Part of a small language model's weights: rotary positions, 901M tokens.
MLP neurons of a small language model. Each row is named by its layer, matrix (gate and up: input weights; down: output weights) and neuron, and shows model dimensions 16-111. Each number is 200 + 20 x the weight over its row's rms, rounded and kept within 0 to 999. A neuron's up and down rows have the sign that makes its largest values positive.
Before each neuron's rows, "fires before" lists the tokens most often just after its 100 highest values on Wikipedia text that the model never trained on; "fires after" lists the tokens most often just before its 100 highest values on Wikipedia text that the model never trained on. A number after a token or word is its count.

fires before: " |" 39, " (" 23, "%" 18, "." 8, ")" 5
fires after: "." 72
L2.gate143,199,201,204,209,194,210,199,231,215,199,178,157,194,178,191,213,198,225,183,182,210,239,178,194,229,212,209,198,200,213,231,190,203,259,183,203,228,162,192,203,203,188,207,206,170,199,181,210,208,192,190,190,204,191,201,180,198,229,197,205,157,230,136,184,187,203,224,205,227,194,172,164,181,198,184,200,212,222,196,171,229,178,225,198,194,180,228,205,208,183,172,194,179,195,196,205
L2.up143,219,185,219,167,194,159,199,251,209,189,189,163,178,214,221,189,207,203,201,187,223,219,214,189,202,199,203,198,179,209,190,187,215,230,185,197,218,191,174,227,213,192,185,224,180,206,196,205,225,168,160,205,190,210,187,168,217,181,203,238,166,205,187,193,202,174,223,203,222,196,174,232,199,206,210,204,190,188,178,194,185,190,235,185,226,209,191,220,222,217,182,176,179,211,227,193
L2.down143,206,191,175,219,183,199,214,212,192,206,201,231,198,195,224,186,222,180,193,203,238,161,182,214,198,196,180,212,188,203,212,192,181,192,198,197,183,214,201,190,188,209,194,200,216,206,196,205,198,230,213,166,191,233,164,173,214,227,193,181,206,213,186,176,193,167,212,197,193,228,201,232,167,232,229,223,213,191,228,238,162,174,210,218,226,230,229,217,173,179,208,240,193,194,249,193

fires before: "=" 100
fires after: "\n\n" 97
L2.gate936,180,217,188,255,206,184,207,233,201,205,200,201,178,187,234,169,235,188,208,222,190,206,208,197,227,186,187,167,208,220,207,201,183,188,188,194,172,177,200,217,225,196,200,184,179,260,201,180,184,205,222,195,194,207,187,164,193,172,198,181,179,188,194,214,173,238,177,204,143,188,227,236,222,180,213,219,195,177,223,191,206,204,190,204,233,203,170,242,183,240,168,175,200,176,185,240
L2.up936,197,164,202,188,175,213,237,183,217,184,197,215,232,204,213,214,217,233,216,183,216,202,242,194,194,214,206,209,218,177,190,222,202,198,213,186,207,195,184,199,212,171,201,202,201,188,199,198,220,172,211,203,190,185,185,190,167,218,222,216,182,206,200,180,237,169,221,197,212,205,147,200,205,208,186,194,198,215,208,219,194,188,223,218,192,213,204,195,194,186,199,210,197,225,176,167
L2.down936,237,162,151,160,203,202,181,206,216,183,216,165,205,205,183,201,192,215,191,213,216,193,196,189,186,208,225,193,212,186,186,231,221,209,245,207,187,206,194,178,207,157,217,183,177,174,214,173,192,191,171,207,208,193,234,183,212,213,186,168,191,216,209,192,223,180,200,210,210,226,201,197,178,196,203,204,227,194,186,185,208,186,240,212,205,223,213,182,213,209,203,207,206,219,195,171

fires before: "%" 41, " |" 27, " (" 7, ";" 6
fires after: "." 95
L4.gate143,242,192,210,200,166,199,220,197,204,179,191,177,202,181,198,210,172,215,230,219,207,187,199,204,187,193,184,167,207,184,207,214,205,240,227,222,203,202,184,214,202,209,218,195,175,214,177,186,203,219,221,201,157,191,207,197,209,200,202,186,213,243,249,188,186,231,214,203,166,198,220,206,199,196,203,239,238,207,180,200,199,202,193,198,199,214,191,213,186,172,211,208,215,207,213,190
L4.up143,187,174,189,152,163,194,211,187,247,198,183,197,191,186,187,212,185,174,174,230,212,168,178,201,208,199,189,197,190,208,216,203,181,200,207,181,142,194,207,220,201,188,203,208,198,206,212,204,212,218,197,239,162,211,228,206,165,220,166,211,219,235,193,206,201,222,172,188,218,212,190,217,191,184,249,202,193,206,187,182,169,216,191,188,203,193,196,221,202,182,184,208,205,243,211,197
L4.down143,195,208,209,194,208,172,223,190,204,191,192,189,187,206,200,191,238,213,191,191,243,212,198,206,198,206,168,202,191,191,177,176,222,189,188,164,209,221,191,196,182,182,189,185,213,177,192,254,213,208,169,158,210,230,189,241,185,209,181,217,209,205,190,189,177,207,157,197,195,221,181,221,204,202,183,185,204,227,215,226,151,202,206,203,239,201,184,194,194,177,206,210,227,223,218,191

fires before: "=" 99
fires after: "\n\n" 100
L4.gate293,202,209,198,236,198,184,209,211,198,171,198,237,226,183,174,185,204,210,198,176,199,181,190,227,219,205,177,196,172,230,213,223,188,206,235,173,203,185,211,168,164,200,204,181,190,222,196,211,230,159,197,194,216,164,198,172,220,230,209,235,172,210,187,200,208,195,232,211,177,184,197,226,199,212,203,177,197,215,184,208,240,188,211,237,201,174,224,175,209,206,191,249,182,163,235,184
L4.up293,194,193,188,249,198,176,217,189,178,161,177,246,244,157,191,189,200,247,213,179,201,212,209,236,214,212,184,207,194,224,191,229,197,191,216,201,202,194,214,190,202,191,184,198,197,207,194,189,212,178,207,200,206,175,218,179,218,204,204,264,201,181,183,228,205,203,174,227,183,169,200,208,198,209,207,217,209,200,194,177,223,198,194,216,198,214,210,192,180,202,234,190,176,169,207,179
L4.down293,197,183,195,251,160,219,242,211,200,217,192,224,263,174,220,192,193,218,204,177,210,168,190,201,210,201,208,194,212,209,203,190,210,220,220,222,181,224,195,128,186,159,199,201,224,233,204,190,202,193,187,195,224,203,183,188,207,210,203,234,192,183,203,197,214,188,206,208,188,206,194,200,184,217,203,212,169,204,179,170,211,216,215,203,209,214,201,209,210,217,196,196,195,172,235,205

fires before: "=" 93
fires after: " History" 11, " career" 10, " life" 9, "s" 9, "ography" 7, " also" 5
L4.gate152,197,188,183,214,193,210,201,207,171,200,218,205,225,176,206,176,215,215,227,190,189,194,233,199,208,200,197,201,198,191,227,231,189,202,219,163,189,190,204,199,189,202,166,171,209,228,206,247,217,192,204,220,191,193,168,178,242,211,181,218,190,209,196,189,209,218,178,176,179,204,239,250,183,218,195,196,223,183,193,180,191,214,222,174,198,216,199,226,179,195,181,195,161,223,197,186
L4.up152,223,187,169,210,170,197,201,229,237,198,176,200,235,212,195,202,255,215,191,198,183,219,203,209,124,179,192,227,176,216,232,228,194,186,205,193,167,222,212,210,187,192,210,167,202,185,208,206,228,199,217,211,193,227,174,201,205,204,183,236,219,184,218,170,220,173,184,205,204,228,202,207,187,213,165,205,176,178,197,192,179,195,204,233,226,189,220,193,186,223,219,206,211,183,215,204
L4.down152,213,221,210,215,203,239,232,187,190,194,216,242,207,220,189,207,205,207,204,226,200,201,210,240,185,200,182,249,191,212,186,178,196,199,224,221,180,187,172,229,208,202,192,198,209,201,181,182,230,171,209,228,198,170,189,165,154,211,194,185,212,182,210,224,194,214,163,223,174,187,204,182,193,201,169,202,215,220,219,193,187,172,198,240,217,220,233,197,190,192,171,204,182,196,219,221

fires before: "=" 93
fires after: "\n\n" 97
L2.gate801,232,224,198,252,207,198,192,226,189,209,228,198,165,191,167,221,193,225,156,196,189,165,215,177,210,213,174,204,204,185,215,204,195,210,213,172,185,185,204,179,200,213,186,206,175,236,204,176,182,210,197,212,203,215,191,145,217,178,212,208,162,240,217,231,187,216,179,217,184,192,223,197,191,192,203,198,173,229,215,179,189,231,196,192,223,221,210,181,211,247,177,239,192,174,163,205
L2.up801,214,191,208,185,166,215,215,211,168,189,188,199,214,196,205,191,204,203,192,187,181,224,224,214,217,186,229,205,228,221,223,186,212,186,183,188,205,226,218,184,197,211,207,173,215,192,196,188,178,212,205,200,213,166,192,170,179,215,222,202,200,229,216,189,210,203,176,173,202,215,245,212,191,236,233,200,175,223,228,222,203,223,191,189,229,200,202,174,171,215,177,194,208,214,186,207
L2.down801,177,194,182,197,198,189,210,214,206,176,194,180,200,182,190,164,243,181,223,201,185,196,177,187,225,214,238,153,220,203,221,184,199,192,172,192,221,213,202,204,204,143,200,196,194,211,220,170,215,236,226,201,200,211,201,206,221,238,237,201,162,186,207,201,207,202,198,221,209,227,217,227,227,226,213,217,157,196,219,207,195,221,212,226,231,231,213,198,208,187,193,183,174,180,154,184

fires before: "=" 100
fires after: "\n\n" 100
L2.gate180,182,206,175,235,201,204,213,194,167,162,194,225,239,177,240,197,224,209,178,221,187,208,191,166,223,197,175,185,230,212,234,216,169,206,215,198,163,191,194,186,173,194,193,178,212,197,173,214,228,196,211,188,200,185,199,205,209,240,192,222,178,212,183,221,194,202,185,216,187,192,223,202,231,256,200,206,209,221,198,232,197,213,202,190,214,235,210,198,191,224,187,196,189,207,223,174
L2.up180,210,176,186,216,195,224,222,201,169,170,207,211,227,185,199,203,216,214,172,193,201,196,190,181,218,194,204,162,239,223,218,216,151,207,231,197,163,194,177,193,173,206,194,178,206,190,168,195,219,171,207,178,203,181,189,179,216,229,200,209,159,228,164,191,186,190,183,225,173,204,213,232,228,254,210,243,186,210,211,234,190,215,193,211,232,227,225,182,211,209,182,222,189,189,211,171
L2.down180,191,162,186,224,202,204,228,184,199,190,197,233,197,181,205,176,191,207,203,190,206,206,213,199,200,191,220,194,197,214,185,173,195,218,209,216,184,212,198,213,215,82,197,178,200,216,202,199,233,171,193,173,211,193,188,177,226,215,180,185,177,198,205,207,186,223,209,203,210,206,179,223,211,212,209,186,203,199,161,185,204,210,198,218,208,209,223,182,188,169,213,230,205,188,207,240

fires before: "=" 76, "," 4
fires after: "\n\n" 53, " life" 7, " War" 5, " career" 4
L7.gate371,219,218,149,211,179,181,167,214,220,175,184,218,204,228,210,183,220,193,203,201,212,213,174,192,187,215,193,211,183,197,247,216,228,233,170,193,157,198,192,214,215,184,228,179,173,192,233,178,209,204,220,207,188,211,206,203,208,195,184,203,150,225,162,186,205,209,207,199,198,213,195,205,199,188,206,177,185,187,182,218,170,208,213,205,197,231,193,185,196,193,208,209,185,179,194,188
L7.up371,206,209,177,205,153,195,213,220,217,177,204,196,204,237,193,209,214,195,211,212,199,192,146,167,181,193,229,203,192,234,207,188,220,192,208,205,202,212,220,247,217,175,221,167,194,195,217,217,191,240,207,224,214,192,174,154,196,213,229,205,207,175,196,221,233,165,153,210,205,221,184,229,198,184,211,170,226,202,171,206,189,173,169,194,182,224,210,202,190,187,220,186,225,205,223,192
L7.down371,189,203,214,165,190,207,185,158,208,246,237,206,216,209,198,164,194,163,215,198,207,221,184,193,200,176,220,203,234,220,209,201,206,175,239,235,207,191,201,232,187,150,188,199,217,215,178,165,186,189,191,208,198,178,187,184,187,204,215,212,165,193,181,214,198,169,190,190,233,220,197,216,242,190,210,169,227,210,177,203,210,212,209,190,232,174,229,172,205,169,227,172,192,243,229,206

fires before: "=" 97
fires after: "\n\n" 98
L6.gate756,187,221,201,205,222,195,193,201,203,205,201,204,197,185,178,202,222,234,179,208,221,179,203,214,224,194,163,179,201,204,189,217,207,193,250,213,185,190,214,202,198,181,169,193,168,199,177,185,246,222,221,202,206,168,212,204,222,218,190,206,188,197,185,229,223,216,182,228,170,203,190,221,209,219,222,173,222,199,198,251,209,213,177,202,229,190,203,180,205,199,182,215,187,171,240,177
L6.up756,187,203,220,223,214,174,207,252,203,162,199,208,220,197,233,203,209,200,187,232,239,175,191,214,203,189,200,182,195,219,211,233,199,205,216,183,162,224,193,196,207,175,165,202,217,227,212,195,234,187,218,218,183,175,198,191,210,213,182,208,209,190,208,222,228,218,187,218,179,193,193,208,186,205,208,197,213,200,200,217,218,199,187,228,202,182,214,184,195,228,200,202,167,190,231,223
L6.down756,195,210,191,199,184,193,184,215,186,228,229,239,169,180,197,200,231,219,209,199,193,187,198,216,205,214,193,176,203,180,197,219,234,172,201,202,185,222,209,217,215,141,184,212,200,212,189,177,220,223,210,209,203,187,205,181,189,220,214,203,200,192,198,215,221,207,220,223,158,206,199,208,181,210,197,184,212,158,195,220,213,179,190,186,227,202,210,202,212,194,225,213,182,204,237,195

fires before: ";" 43, "We" 5, " —" 4
fires after: ";" 44, "." 6, " —" 6
L2.gate728,182,191,196,171,201,168,202,194,198,189,227,188,202,186,179,198,224,167,202,199,184,172,178,217,209,183,172,224,193,192,202,225,175,239,236,209,205,202,225,203,195,206,207,185,225,208,193,228,236,190,175,198,180,176,213,169,199,204,197,218,201,222,240,175,200,192,195,216,240,186,218,217,183,207,167,207,191,206,213,189,183,196,184,194,181,215,210,186,207,183,183,233,215,208,215,193
L2.up728,170,202,186,200,209,179,194,207,216,190,195,193,192,192,185,214,225,205,183,226,192,186,172,203,203,186,181,210,163,199,197,220,176,199,202,190,148,202,227,210,223,211,171,173,215,198,181,204,217,173,188,234,194,213,213,187,200,255,190,232,187,203,220,187,245,203,216,212,216,209,238,221,197,209,216,206,182,189,195,174,196,215,188,197,205,216,189,178,220,167,180,260,211,184,225,194
L2.down728,186,226,188,187,226,188,205,186,209,207,172,231,197,178,209,179,238,183,214,217,206,168,214,192,205,181,205,202,197,159,235,226,208,185,165,232,192,225,208,209,212,199,173,189,208,186,210,253,197,181,204,180,192,228,211,215,181,194,205,183,215,239,207,193,198,197,211,218,225,192,244,223,209,204,196,170,211,184,202,175,218,241,192,158,164,238,205,227,214,159,200,184,190,190,227,180